python train.py --head_dim=32 --rope_theta=10000.0 --decay_shape="linear" --max_steps=10921 --dataset="wikipedia_en"
MLP neurons of a small language model. Each row is named by its layer, matrix (gate and up: input weights; down: output weights) and neuron, and shows model dimensions 208-271. Each number is 200 + 40 x the weight over its row's rms, rounded and kept within 0 to 999. A neuron's up and down rows have the sign that makes its largest values positive.
After each neuron's rows, "fires on" lists the tokens most often at its 100 highest values on Wikipedia text that the model never trained on. A number after a token or word is its count.

L6.gate379,194,179,251,267,188,173,251,204,146,150,218,146,182,182,232,161,166,178,179,184,174,184,152,262,245,215,180,233,305,181,265,217,307,202,204,210,200,225,255,204,211,242,200,170,162,183,202,228,204,231,237,252,255,244,173,220,189,241,235,170,209,242,215,197
L6.up379,204,212,156,242,195,224,203,231,286,203,201,161,229,116,203,134,84,257,201,275,224,190,155,153,212,161,226,210,334,289,213,209,164,141,185,294,175,226,194,149,172,280,179,222,199,198,225,187,258,251,206,171,161,229,274,132,182,246,199,256,229,159,218,229
L6.down379,199,198,150,211,224,233,177,214,188,219,165,131,183,141,187,175,169,235,169,175,168,203,147,221,131,118,213,258,206,244,195,114,165,262,244,148,192,211,229,141,287,244,174,156,167,192,226,193,293,189,247,168,254,142,167,234,181,230,161,263,163,247,218,215
fires on: " of" 29, ":" 13, " the" 9, " where" 6, " for" 5, " between" 5

L6.gate1600,208,262,209,157,244,284,232,186,167,172,302,213,209,149,202,240,203,189,188,189,219,237,144,208,205,225,230,177,312,218,200,192,191,217,215,212,210,171,190,184,169,300,177,210,190,223,203,195,172,282,200,227,157,253,136,283,221,135,220,166,187,203,245,226
L6.up1600,210,179,174,218,131,102,218,138,199,173,187,212,189,156,177,232,284,174,199,151,226,158,244,195,200,201,193,240,170,191,221,160,263,199,159,166,221,210,209,229,258,240,241,162,229,203,200,199,128,249,152,182,165,222,153,206,181,277,242,197,206,215,145,214
L6.down1600,202,137,218,200,220,198,232,268,204,206,166,309,262,189,175,171,184,176,234,281,205,169,117,199,204,186,179,174,97,202,221,161,201,62,315,207,252,163,201,193,212,175,173,227,119,243,215,267,185,186,236,211,224,250,218,133,209,188,166,182,183,150,162,230
fires on: " and" 26, " while" 15, " though" 7, " followed" 5, ";" 4

L6.gate2155,207,184,302,202,258,220,158,177,216,212,218,229,164,169,171,184,143,213,136,152,150,190,220,238,226,271,208,176,229,253,183,244,171,226,240,229,205,185,255,154,193,231,139,108,206,192,177,172,200,257,162,206,161,154,209,167,232,194,236,140,196,210,193,193
L6.up2155,271,251,180,232,177,164,190,191,138,287,125,263,215,140,186,232,198,141,246,199,203,178,294,198,199,197,253,170,152,157,194,237,216,255,179,250,132,233,147,186,197,200,195,256,303,278,194,155,250,210,231,168,209,201,117,185,177,174,250,188,252,226,174,241
L6.down2155,222,233,168,121,279,208,205,246,208,277,185,258,210,210,236,159,225,178,163,241,113,206,226,191,175,199,205,100,146,199,163,191,189,206,192,194,228,203,170,222,167,258,150,256,167,191,144,200,256,235,191,225,194,229,252,272,171,205,252,229,213,185,149,252
fires on: " and" 51, "," 28

L6.gate1413,191,229,241,177,139,157,229,192,181,124,202,169,277,157,229,188,182,206,189,158,241,206,108,208,237,253,159,171,197,233,186,140,120,152,278,238,178,174,211,179,244,128,227,149,174,189,233,221,149,193,181,239,181,247,245,258,192,267,201,190,242,164,208,251
L6.up1413,62,176,210,184,212,65,227,222,167,219,201,191,187,190,207,184,162,210,215,191,137,260,176,132,194,258,201,139,226,235,225,191,160,192,217,128,215,255,139,152,168,181,241,228,179,159,226,189,213,268,174,213,195,192,166,216,238,195,108,199,210,168,187,178
L6.down1413,184,187,185,169,158,193,238,151,279,145,237,268,262,199,231,190,185,199,239,176,191,288,144,130,198,221,152,203,206,255,194,154,189,227,193,187,183,212,233,215,184,159,242,173,179,222,219,182,168,155,143,68,149,189,156,177,352,200,202,149,183,220,194,140
fires on: " |" 57, "." 11, " but" 10, ")" 6

L6.gate231,236,223,142,240,184,207,225,194,203,188,166,170,232,199,178,217,178,190,287,126,197,191,179,212,230,187,146,246,244,146,223,163,250,196,197,280,201,252,112,214,123,164,213,204,276,131,171,175,251,213,117,254,126,177,185,260,197,280,194,155,209,194,194,225
L6.up231,179,222,152,274,200,222,177,214,180,168,200,145,264,194,207,211,250,179,178,202,225,166,258,220,183,166,148,243,257,188,153,217,261,182,220,165,265,216,199,217,206,143,161,217,196,205,171,182,163,155,221,252,206,174,210,161,207,219,169,188,240,169,272,257
L6.down231,198,204,203,232,253,235,182,210,169,175,207,215,237,182,247,236,160,257,151,167,200,184,166,161,284,188,198,151,123,172,124,210,153,192,176,158,197,155,245,186,203,247,234,184,196,245,209,225,165,225,211,171,159,179,264,149,239,238,253,240,165,196,186,207
fires on: " one" 31, " part" 15, "==\n" 8

L4.gate1496,145,252,218,174,217,179,282,224,227,165,148,269,141,177,171,232,186,199,163,197,213,270,161,225,172,185,184,196,276,195,237,215,225,141,242,211,202,146,123,212,183,182,186,143,154,342,195,234,157,243,198,250,235,275,224,241,155,239,283,195,208,178,246,187
L4.up1496,212,105,192,163,243,274,176,140,234,237,233,179,198,223,201,182,221,144,249,189,166,209,239,196,256,138,214,202,192,171,180,184,222,114,239,121,213,154,136,155,153,164,237,277,182,159,268,182,216,187,167,169,173,193,249,212,209,190,146,219,173,208,205,188
L4.down1496,199,202,182,169,209,189,251,255,208,97,117,139,232,250,207,217,181,227,161,195,258,177,146,258,191,192,143,187,216,196,253,213,223,171,265,255,256,221,259,199,224,279,349,203,170,316,272,139,204,230,235,235,236,234,140,191,193,148,214,147,189,242,204,152
fires on: " /" 56, " ." 18, ")\n\n" 7, " |\n\n" 4

L6.gate328,236,224,154,192,176,166,307,279,205,253,214,243,207,178,191,187,165,129,206,224,179,195,176,223,255,213,202,210,162,200,252,189,245,187,185,131,160,161,215,197,183,154,171,172,187,196,186,174,184,198,283,164,225,226,279,237,194,241,239,185,145,147,166,239
L6.up328,127,208,238,238,119,166,231,243,157,218,170,172,198,233,174,206,203,127,208,155,179,186,262,209,190,250,207,143,210,241,261,294,203,251,107,153,213,264,186,223,217,229,161,171,238,134,245,176,188,237,173,184,167,178,98,260,268,140,222,235,183,254,202,178
L6.down328,171,198,268,197,137,213,164,103,205,167,239,211,270,285,174,199,190,199,220,191,187,179,315,172,207,233,152,177,142,134,226,161,157,228,145,214,153,222,165,231,180,251,190,153,216,184,235,181,192,197,199,201,157,180,202,191,103,149,140,162,266,145,221,279
fires on: " of" 62, "-" 7, "\n\n" 6

L4.gate498,263,224,211,155,198,123,206,207,205,139,193,165,189,179,201,214,213,237,227,247,237,203,167,178,142,251,236,290,184,240,248,158,219,179,225,154,236,116,233,224,201,143,186,194,246,186,211,236,186,216,122,238,197,228,146,185,128,152,193,126,197,221,227,190
L4.up498,170,189,228,151,205,152,184,144,200,259,209,185,192,194,197,172,184,218,162,141,191,212,241,131,233,207,190,325,286,188,216,180,236,242,230,162,148,237,231,201,213,231,225,222,185,155,213,175,193,223,200,158,228,190,159,166,242,210,173,184,189,177,185,125
L4.down498,159,144,196,223,220,274,184,134,266,243,164,207,204,252,232,195,151,114,262,164,199,296,192,216,206,197,118,181,185,103,182,239,205,204,115,234,205,185,155,174,183,203,197,178,166,230,147,194,220,125,156,196,253,181,286,254,151,182,222,200,161,232,199,240
fires on: " |" 56, " =" 7

L6.gate2235,239,134,284,201,180,160,262,177,178,185,174,264,224,156,233,216,167,182,125,249,180,216,258,230,155,134,210,290,163,247,103,202,215,272,143,128,239,171,183,232,198,205,183,259,193,195,210,248,214,191,233,251,176,212,248,92,193,263,275,212,198,180,271,271
L6.up2235,192,218,181,246,200,202,202,274,280,159,219,211,185,231,240,184,169,217,280,233,204,134,179,201,253,195,196,207,169,229,161,241,151,179,231,209,219,116,253,170,191,250,199,173,160,172,203,208,230,109,279,222,252,183,184,168,156,205,156,246,284,200,204,167
L6.down2235,278,201,298,254,180,125,190,268,170,222,154,196,225,133,200,221,225,134,191,258,209,153,361,176,181,193,220,221,181,179,221,247,233,181,241,121,169,241,187,177,221,218,156,235,214,243,234,256,157,268,250,208,146,159,190,251,238,134,187,141,174,207,231,251
fires on: " t" 29, "t" 12, " of" 10, " sub" 8, " Sub" 7, "T" 5

L4.gate502,218,255,194,151,219,196,264,115,201,161,208,163,231,161,201,142,221,173,212,135,211,166,228,232,230,219,238,286,242,220,219,162,228,242,209,228,190,153,196,258,166,189,246,182,241,285,179,214,185,270,193,155,206,182,185,180,170,241,218,163,271,250,187,240
L4.up502,206,168,177,171,294,166,134,192,172,227,219,183,173,205,264,200,150,148,231,170,233,155,195,251,191,187,226,235,255,180,213,233,259,204,200,219,166,265,137,155,227,139,221,222,211,194,252,222,198,195,240,142,177,155,279,76,194,269,196,264,196,158,196,230
L4.down502,161,176,169,236,190,168,261,148,270,123,205,182,198,176,150,60,144,194,240,162,168,226,202,168,205,177,213,191,114,161,223,147,204,201,200,259,166,168,210,230,108,185,463,173,209,265,150,146,100,223,200,152,183,226,151,202,190,250,196,200,216,190,211,140
fires on: " |\n" 20, "===\n" 14, ":\n\n" 13, "'\n" 13, " ===\n" 9, ")===\n" 7

L6.gate536,224,206,233,240,216,184,243,259,157,154,201,124,179,220,215,167,211,249,225,211,196,296,184,209,218,221,164,256,205,205,225,173,195,210,239,176,235,213,201,218,139,206,179,184,236,244,208,193,182,174,243,167,208,224,210,237,190,187,188,152,190,260,219,259
L6.up536,151,206,149,227,161,150,215,214,193,210,193,164,225,260,140,212,174,132,196,157,187,295,184,229,242,177,152,235,154,194,230,182,161,234,143,219,207,141,199,196,225,207,155,228,253,187,212,182,196,217,174,142,244,137,212,230,193,192,249,187,191,235,201,149
L6.down536,164,165,133,147,197,253,151,107,169,198,198,173,236,235,236,203,198,177,221,233,265,200,311,153,155,175,210,155,184,214,246,206,181,200,229,276,185,226,178,204,213,160,260,199,165,216,164,141,192,164,130,285,236,204,192,143,142,142,202,173,223,165,153,152
fires on: " |" 26, " no" 12, " three" 10, " of" 6, " two" 6, " early" 5

L6.gate1065,238,224,236,207,188,212,210,229,96,219,135,155,239,145,183,148,177,189,161,215,175,215,241,172,175,124,195,241,236,142,151,215,186,230,284,187,235,184,196,240,215,95,171,152,214,217,185,197,159,196,168,216,189,218,200,192,196,229,270,186,119,167,174,148
L6.up1065,207,217,189,220,225,217,213,226,218,148,226,201,214,219,224,199,234,142,199,221,219,191,218,176,188,179,121,168,209,173,170,242,115,146,169,119,189,189,187,221,276,230,154,182,200,172,258,117,220,195,251,239,180,175,212,224,242,232,171,188,150,175,228,147
L6.down1065,229,194,216,156,161,164,212,201,189,219,198,152,204,209,152,190,195,142,281,200,212,253,142,205,185,255,189,216,160,214,230,256,256,149,255,220,268,131,167,193,206,129,179,182,147,257,169,224,232,197,214,214,192,187,128,282,205,169,293,185,199,205,214,215
fires on: " (" 40, ";" 11, "," 6, ")" 5, "ar" 4

L4.gate127,228,266,204,285,132,209,203,211,220,216,146,175,255,153,161,200,211,184,186,291,252,241,247,179,129,215,291,210,261,234,244,184,226,261,193,257,219,210,261,180,205,176,191,159,155,227,182,191,208,195,134,256,218,255,152,257,145,188,161,147,172,144,172,229
L4.up127,227,152,210,195,258,92,212,162,233,219,132,148,207,162,189,203,179,206,159,206,139,201,231,140,203,293,168,212,224,217,222,195,230,262,172,168,178,231,227,172,179,189,209,198,198,226,172,175,223,206,133,214,192,213,272,190,260,175,176,200,207,199,265,174
L4.down127,170,192,194,212,197,261,239,161,219,197,246,195,139,209,184,253,186,197,241,188,220,192,238,174,265,141,228,168,215,215,243,141,181,156,210,221,161,203,157,225,236,247,410,260,183,208,141,223,135,196,221,187,204,133,199,202,165,214,125,256,252,244,239,203
fires on: "\n" 32, "|" 17, "\"\n" 5, "==\n" 5, "===\n" 4, " ===\n" 4

L4.gate1331,166,215,232,177,215,213,279,207,129,223,234,209,203,256,202,215,176,185,165,128,220,278,232,206,187,112,200,231,182,224,241,195,242,108,179,151,149,93,182,211,223,224,194,173,216,268,184,208,250,191,221,210,186,275,225,145,122,264,144,216,248,236,210,116
L4.up1331,185,189,233,183,139,216,236,160,246,251,210,203,189,224,272,183,196,192,136,133,126,196,196,176,212,202,148,225,193,185,254,80,194,182,244,194,305,176,112,123,169,204,220,189,117,193,201,208,207,207,226,97,242,152,173,202,209,232,194,192,207,245,243,202
L4.down1331,247,195,198,273,264,182,160,201,218,154,246,177,264,216,177,224,242,236,205,182,168,228,114,240,246,152,179,178,255,166,215,182,151,174,190,219,169,208,249,229,165,196,238,244,160,259,232,175,265,162,60,196,180,183,233,125,171,214,226,251,207,261,188,204
fires on: " /" 14, " U" 13, " Ham" 12, "r" 11, " By" 4

L4.gate1178,248,251,239,149,220,196,202,188,153,202,170,106,288,186,134,195,265,174,207,230,142,239,212,254,207,236,273,247,212,206,227,167,177,175,195,168,206,211,170,126,178,139,197,209,220,174,268,284,223,253,232,245,233,194,186,166,243,238,184,105,256,153,105,219
L4.up1178,295,199,247,211,183,211,170,196,178,295,179,184,258,180,215,196,227,128,226,124,296,185,155,186,145,180,202,200,191,171,238,213,201,207,190,237,197,207,107,211,141,137,192,191,266,208,173,219,222,286,208,238,149,216,194,234,279,229,149,167,170,140,148,209
L4.down1178,203,208,187,224,163,251,270,251,161,274,199,222,181,238,231,219,165,213,248,175,226,243,216,193,171,171,167,91,130,138,187,150,209,239,231,197,259,154,218,272,232,268,97,248,177,210,292,237,192,170,147,175,206,223,251,203,208,196,212,218,97,178,235,217
fires on: " and" 32, ";" 12, "," 9, "2" 5, " South" 4, "'s" 4

L4.gate1327,305,180,217,180,227,198,193,206,144,191,168,305,211,207,249,209,211,230,181,180,220,209,137,225,244,156,181,262,201,204,199,111,195,234,219,207,205,265,144,207,122,125,199,171,143,132,145,230,248,314,197,207,302,195,159,214,127,235,201,175,212,200,163,251
L4.up1327,204,218,231,144,219,258,218,196,157,216,205,265,181,138,155,239,151,184,243,213,230,199,256,206,183,235,210,227,190,84,194,152,266,200,157,283,227,128,119,195,181,185,195,153,211,215,224,189,136,201,211,224,273,166,241,196,181,200,182,171,227,208,158,155
L4.down1327,242,173,285,206,223,149,178,211,192,236,187,148,209,223,150,219,201,148,226,182,146,232,211,196,173,229,263,163,192,223,212,165,178,244,129,112,203,230,149,277,153,259,124,211,280,196,188,221,261,231,176,171,195,186,220,197,204,138,128,222,207,253,161,213
fires on: "," 36, " and" 33, " or" 6

L6.gate2139,209,253,209,212,199,240,197,213,187,244,206,325,215,159,156,144,193,147,172,127,217,203,216,132,151,257,257,165,140,228,249,180,155,216,218,182,239,160,158,267,74,211,207,279,165,238,232,187,226,272,166,197,209,203,185,216,151,249,246,194,176,133,220,161
L6.up2139,181,189,281,199,247,219,208,252,204,207,167,221,239,220,118,203,171,232,179,134,237,299,232,188,230,194,197,191,232,200,206,233,178,221,207,235,224,154,133,258,180,173,239,196,184,163,214,210,242,238,215,191,197,162,173,218,148,148,210,244,232,190,210,140
L6.down2139,166,216,266,192,219,186,189,266,222,220,208,203,281,178,212,200,247,157,188,163,196,174,287,229,200,248,189,231,254,224,235,222,212,209,273,136,166,208,178,212,121,193,183,211,136,228,220,248,206,256,120,146,190,210,218,259,214,140,203,297,207,194,224,189
fires on: " and" 54, " or" 12, " to" 6, "," 4

L6.gate1360,277,263,252,246,177,98,223,247,197,274,254,119,211,225,109,246,232,232,270,174,171,223,149,270,185,236,180,265,274,203,243,133,176,194,184,166,131,135,241,171,249,98,230,172,158,238,183,154,199,151,193,195,243,228,176,238,237,317,186,186,193,274,167,115
L6.up1360,190,127,202,210,315,191,239,204,196,225,229,164,160,254,208,206,198,220,221,199,130,236,225,244,185,219,204,209,204,201,222,184,142,229,182,104,196,225,188,229,161,133,129,177,145,185,147,184,233,192,245,238,205,103,178,173,223,160,229,189,237,241,155,205
L6.down1360,223,169,263,190,257,156,150,119,140,196,235,254,213,253,161,282,200,166,223,116,197,267,288,201,193,156,198,206,140,166,216,122,160,165,184,242,192,180,186,130,218,174,217,231,235,137,123,157,190,170,148,199,187,114,242,214,131,74,273,172,193,193,196,196
fires on: " to" 25, "-" 23, " " 18, "8" 14, "0" 5, "\n" 4

L6.gate2253,182,233,255,232,151,171,177,228,173,228,160,189,246,186,124,257,208,209,123,229,203,186,168,275,248,245,274,127,139,229,213,266,190,227,186,220,207,236,287,178,180,199,174,229,136,120,191,141,203,144,169,168,210,243,217,219,222,172,301,176,206,223,195,232
L6.up2253,286,222,179,239,241,216,185,216,203,202,120,210,255,178,157,248,190,228,214,253,210,216,265,103,145,256,159,240,213,135,159,173,147,183,132,238,208,210,211,219,171,216,146,221,216,176,204,199,173,189,263,232,185,229,221,233,137,170,259,113,203,132,151,144
L6.down2253,185,137,179,57,198,174,223,191,115,208,263,276,157,233,195,183,173,226,177,126,183,207,270,205,200,218,193,249,176,193,166,165,176,250,170,139,234,184,182,173,306,204,206,184,268,194,155,196,173,266,136,189,194,282,212,176,281,243,211,169,220,264,207,164
fires on: " and" 16, " al" 15, ")" 11, "," 6, " -" 4, " \"" 4

L6.gate989,156,262,245,221,184,175,312,254,203,197,183,187,224,203,157,234,215,191,194,220,213,202,250,181,140,176,238,244,198,205,197,192,200,235,165,245,220,211,151,170,230,220,273,146,169,221,127,177,205,245,179,270,234,252,194,253,199,252,178,196,185,223,251,196
L6.up989,149,248,277,267,195,201,196,170,257,151,232,158,179,221,103,153,243,114,163,135,124,197,192,239,179,204,228,239,143,183,242,203,229,246,186,180,224,211,156,191,186,241,162,206,156,235,202,145,175,174,161,208,233,233,192,261,305,246,234,206,253,156,234,182
L6.down989,160,207,193,215,138,241,206,226,174,121,201,248,255,206,153,212,162,283,158,182,218,154,308,175,265,236,219,174,229,209,151,242,211,205,180,252,210,157,212,159,269,179,226,192,230,294,207,166,168,238,201,187,244,219,220,196,225,101,131,213,143,184,178,185
fires on: "-" 28, "==\n" 16, " was" 8, "=" 8, ".\n\n" 7, " brother" 6

L6.gate32,237,180,200,206,269,197,219,212,217,242,207,272,165,204,200,245,161,146,229,264,214,219,210,261,176,120,202,170,195,199,216,149,188,211,187,202,224,190,231,207,107,174,178,287,189,199,209,159,190,226,306,142,187,189,110,215,250,229,224,239,226,179,131,247
L6.up32,243,152,168,232,211,179,213,111,191,240,198,206,163,147,244,174,188,183,182,175,272,108,264,163,173,188,145,157,139,160,173,147,140,180,157,225,161,230,202,220,199,251,129,131,200,141,217,108,183,173,290,172,105,207,272,201,123,173,174,304,203,163,244,202
L6.down32,275,229,199,195,179,163,195,206,195,135,181,207,186,264,173,217,256,173,175,184,172,188,282,121,185,148,184,173,194,236,264,193,216,172,235,161,229,170,174,220,239,209,185,120,240,205,182,203,149,221,193,195,205,189,205,196,124,157,237,112,189,173,183,199
fires on: " of" 58, " at" 6, " the" 6

L4.gate1752,254,201,208,247,142,235,263,223,163,194,226,206,165,205,169,254,257,211,140,159,253,207,170,230,204,172,207,205,196,187,208,225,250,235,177,204,216,226,145,201,222,271,181,192,228,201,236,218,191,235,209,235,202,194,224,239,199,218,239,158,197,191,201,236
L4.up1752,261,226,241,226,237,197,228,235,127,173,195,225,177,161,140,248,166,226,143,152,203,224,201,178,215,197,267,208,142,182,252,185,153,176,202,239,199,193,196,215,150,247,213,148,248,142,257,235,189,216,133,215,224,172,151,139,243,197,142,230,207,180,190,236
L4.down1752,205,207,235,267,202,138,261,249,235,291,184,180,156,155,218,180,217,205,238,116,138,241,192,170,240,192,254,199,256,218,153,200,168,244,242,241,216,261,84,229,163,236,220,219,154,120,198,201,198,154,151,184,155,217,156,167,177,217,218,197,162,202,207,127
fires on: " and" 65, " &" 12, " South" 7, "," 4

L6.gate649,124,197,175,155,217,197,199,229,153,171,213,138,271,181,178,247,158,219,153,188,162,205,148,232,218,192,192,230,265,257,193,184,225,215,210,255,265,188,142,248,153,224,193,190,201,116,161,156,228,187,221,209,299,183,125,205,178,128,231,176,260,117,207,181
L6.up649,208,137,149,201,221,164,168,174,240,176,242,245,209,166,180,130,184,233,200,110,179,139,281,143,193,232,138,225,186,194,266,120,246,180,138,192,127,225,222,128,247,163,217,166,112,217,216,218,120,251,138,207,203,153,231,173,121,204,251,220,210,181,131,170
L6.down649,236,163,152,165,145,266,247,170,224,198,201,189,225,292,204,169,227,102,181,228,178,261,29,215,185,167,268,139,213,225,140,163,203,140,195,206,202,214,133,186,171,222,241,218,155,228,203,149,241,166,250,196,169,181,206,262,194,178,220,163,191,214,182,175
fires on: " of" 41, " |" 11, " in" 9, ".," 6

L4.gate1498,204,142,190,199,188,147,207,288,115,175,221,172,233,156,170,206,135,225,150,223,202,167,180,264,78,200,161,212,200,235,177,203,208,167,230,254,173,292,192,144,213,158,259,206,217,222,107,242,188,173,178,196,270,230,235,199,129,171,184,152,279,155,177,189
L4.up1498,128,160,172,153,257,143,182,248,164,153,294,145,193,146,206,220,178,178,128,153,124,262,148,184,162,201,171,182,157,282,127,267,236,193,320,160,226,207,177,193,238,171,250,205,170,148,198,182,174,210,188,163,208,264,110,196,150,199,227,174,205,200,206,174
L4.down1498,216,190,173,216,191,180,270,274,209,236,225,267,185,224,185,222,132,185,204,175,193,167,230,182,270,201,174,165,236,213,208,201,187,204,171,233,159,177,166,249,225,254,180,242,204,160,231,196,212,157,133,204,180,201,248,188,211,221,246,220,166,188,264,135
fires on: " the" 58, " |" 16, " a" 7, "." 4

L6.gate1333,171,222,202,128,293,206,225,175,135,156,197,236,223,231,177,243,181,239,199,231,126,230,251,155,270,188,200,262,214,267,211,181,206,159,197,165,184,187,274,153,226,252,221,191,111,147,180,218,182,197,186,295,180,253,201,189,180,228,218,190,248,156,187,174
L6.up1333,247,272,216,124,185,234,184,216,197,205,162,206,215,226,151,280,203,165,152,186,191,105,179,261,199,284,164,254,102,272,245,186,252,260,184,189,107,152,177,186,205,204,209,198,180,191,237,199,218,217,155,204,193,216,291,206,276,208,199,231,167,209,210,208
L6.down1333,212,194,248,192,212,181,137,150,203,220,252,315,317,163,140,202,186,211,218,163,190,147,116,171,258,222,236,184,109,217,113,209,179,166,212,183,202,254,177,230,228,267,164,229,231,145,241,142,131,139,133,249,185,237,255,204,157,195,213,181,250,203,196,148
fires on: "." 51, "'" 8, " Mr" 7, " Rev" 6, " Pope" 5

L6.gate610,178,201,180,100,227,152,205,260,161,253,116,240,236,136,215,191,215,225,253,184,218,170,164,240,209,222,252,208,213,198,116,207,281,127,207,218,235,262,164,227,123,140,183,173,171,238,160,239,211,174,250,177,203,172,212,214,163,203,234,201,212,176,272,144
L6.up610,158,237,200,133,228,212,207,158,254,221,197,297,197,252,173,172,253,292,159,182,198,219,188,251,213,206,183,160,217,222,216,131,194,185,169,209,208,173,196,193,145,213,292,218,134,279,215,173,221,226,195,228,261,263,215,224,171,201,238,233,210,226,185,149
L6.down610,148,159,261,208,186,185,172,158,147,194,170,190,212,226,186,150,180,251,196,188,174,149,341,196,144,263,211,268,151,232,242,233,225,182,174,125,214,187,206,216,191,178,187,62,170,243,170,203,161,216,182,191,200,200,257,211,174,193,146,195,258,226,290,197
fires on: " as" 15, " or" 13, " also" 9, " and" 8, " before" 5

L4.gate34,138,162,232,137,287,157,179,180,124,181,194,233,244,180,189,224,205,155,203,221,202,238,196,194,220,204,187,156,242,151,234,154,217,191,243,252,250,153,247,236,256,112,192,202,144,196,185,249,183,205,212,177,250,182,168,239,139,175,270,133,225,193,211,181
L4.up34,190,259,212,169,200,205,273,255,206,223,183,206,186,210,231,237,220,152,246,263,199,155,207,236,169,187,200,220,161,224,185,257,209,306,202,144,243,293,152,259,156,278,286,181,153,178,233,204,192,213,260,188,214,219,184,245,232,191,187,176,186,176,135,201
L4.down34,209,213,227,226,223,179,148,225,124,225,155,216,161,173,199,219,209,246,211,223,230,185,132,212,167,245,207,226,213,157,212,135,227,227,174,159,216,255,186,186,221,187,89,180,221,118,224,254,181,170,155,222,279,252,171,188,191,228,138,149,151,195,159,217
fires on: "." 30, "'" 12, "-" 8, "le" 6

L6.gate806,189,200,256,160,240,241,232,213,186,228,228,142,186,162,200,222,233,239,190,182,153,246,192,281,161,196,196,256,192,209,266,194,275,101,214,236,229,228,203,123,236,151,154,178,161,183,208,207,128,241,293,197,267,250,258,303,177,223,196,241,201,180,256,143
L6.up806,301,147,174,267,161,154,204,177,214,177,182,270,221,171,200,189,155,198,226,238,239,246,204,190,224,183,203,257,255,195,198,195,202,156,163,210,236,213,206,212,206,168,260,201,182,172,209,217,210,184,203,197,211,199,232,243,168,210,131,185,189,185,246,220
L6.down806,122,237,180,150,197,245,163,194,200,151,217,135,243,220,241,191,259,191,283,193,176,156,137,149,247,173,163,214,196,174,219,206,257,222,228,169,164,243,227,275,187,156,216,153,175,184,225,183,166,172,165,161,195,174,222,185,168,206,192,278,235,203,261,170
fires on: " of" 32, " the" 10, "===\n\n" 9, " I" 7, " was" 4

L4.gate662,161,178,171,200,267,118,203,234,213,217,180,231,226,240,268,268,216,206,166,135,202,215,188,250,216,169,185,143,231,196,216,152,218,205,161,196,253,136,192,234,176,213,165,161,221,130,219,158,172,256,245,214,196,262,245,200,178,210,239,112,220,160,144,202
L4.up662,253,130,177,253,217,245,164,157,171,243,225,182,162,184,187,216,109,204,261,157,251,207,221,182,208,140,214,203,297,179,207,229,197,146,247,247,221,201,225,146,232,167,188,175,149,170,234,201,199,169,237,221,202,214,223,188,176,239,187,200,203,181,215,206
L4.down662,126,226,226,196,182,168,228,189,226,256,172,113,216,122,217,187,184,234,184,132,145,183,264,240,196,192,232,218,234,248,195,119,140,188,206,213,201,179,198,195,182,178,316,232,158,203,222,221,219,198,217,222,193,164,174,205,226,187,185,211,171,229,194,176
fires on: " /" 68, " &" 11, ")" 4

L6.gate1196,244,261,194,213,167,177,203,208,198,147,119,261,194,147,182,238,144,140,151,203,221,221,182,206,193,165,239,142,182,169,288,181,164,181,297,222,245,155,142,205,151,205,167,225,213,219,152,202,160,162,171,255,172,141,220,229,206,207,216,127,199,183,218,307
L6.up1196,200,193,128,256,136,199,214,220,159,224,153,223,127,208,181,256,144,109,207,241,189,233,134,236,217,141,204,253,210,174,93,138,194,216,199,223,213,182,177,246,135,211,210,163,292,221,172,187,216,198,229,186,205,136,226,238,229,156,234,192,222,249,262,285
L6.down1196,156,208,211,258,275,179,186,171,186,179,257,232,221,194,192,250,223,169,146,157,238,163,310,92,219,152,235,248,177,209,184,186,164,218,188,156,136,256,193,148,177,207,230,270,163,188,202,253,218,178,206,241,132,172,239,237,194,175,168,217,213,190,153,131
fires on: " and" 47, " or" 18, " from" 5, " the" 5

L4.gate1728,183,195,245,265,203,202,255,310,133,268,234,210,275,148,122,202,217,207,185,190,167,177,146,234,231,198,216,199,211,177,208,124,255,168,189,204,183,262,139,233,216,202,210,187,162,139,167,207,150,275,225,223,268,258,224,275,176,195,232,177,225,195,234,189
L4.up1728,243,255,200,228,199,190,205,206,210,127,203,246,234,278,238,147,179,218,183,150,205,207,195,215,221,199,171,270,153,155,127,188,109,209,187,194,153,200,201,191,124,240,173,226,272,165,152,228,163,277,209,192,194,167,286,187,179,178,187,127,215,246,205,207
L4.down1728,144,199,237,179,230,221,229,188,160,221,178,226,254,153,126,217,124,242,169,269,176,168,221,217,234,178,197,189,218,197,167,188,174,249,172,206,220,215,177,137,207,242,28,155,181,160,221,173,163,221,207,266,203,183,263,271,150,166,206,230,250,171,234,222
fires on: ";" 29, "," 26, " and" 8, "AL" 6, " of" 4, " RUS" 4

L6.gate2267,126,145,223,198,248,181,209,163,147,85,224,170,238,164,241,169,136,193,202,216,184,162,307,248,180,262,163,168,202,151,197,182,224,191,215,254,186,184,198,217,245,110,179,224,198,218,189,134,167,128,169,230,212,216,154,248,220,254,222,248,198,199,163,171
L6.up2267,235,156,199,207,172,195,207,209,232,169,219,256,197,226,151,156,216,122,148,187,244,162,239,187,172,151,154,145,144,196,204,278,206,254,228,184,170,242,178,193,240,218,248,213,200,177,189,194,217,166,212,194,227,240,218,51,190,198,230,174,228,248,215,96
L6.down2267,181,206,259,199,179,217,218,180,222,194,180,154,165,185,202,188,281,171,111,217,167,244,243,125,198,205,273,253,202,188,145,216,169,202,127,214,232,126,141,125,167,238,110,171,163,234,151,221,286,196,169,230,180,186,122,254,167,206,268,239,232,243,207,183
fires on: " (" 23, ")" 10, " Votes" 9, " |" 6, ":" 5, " G" 5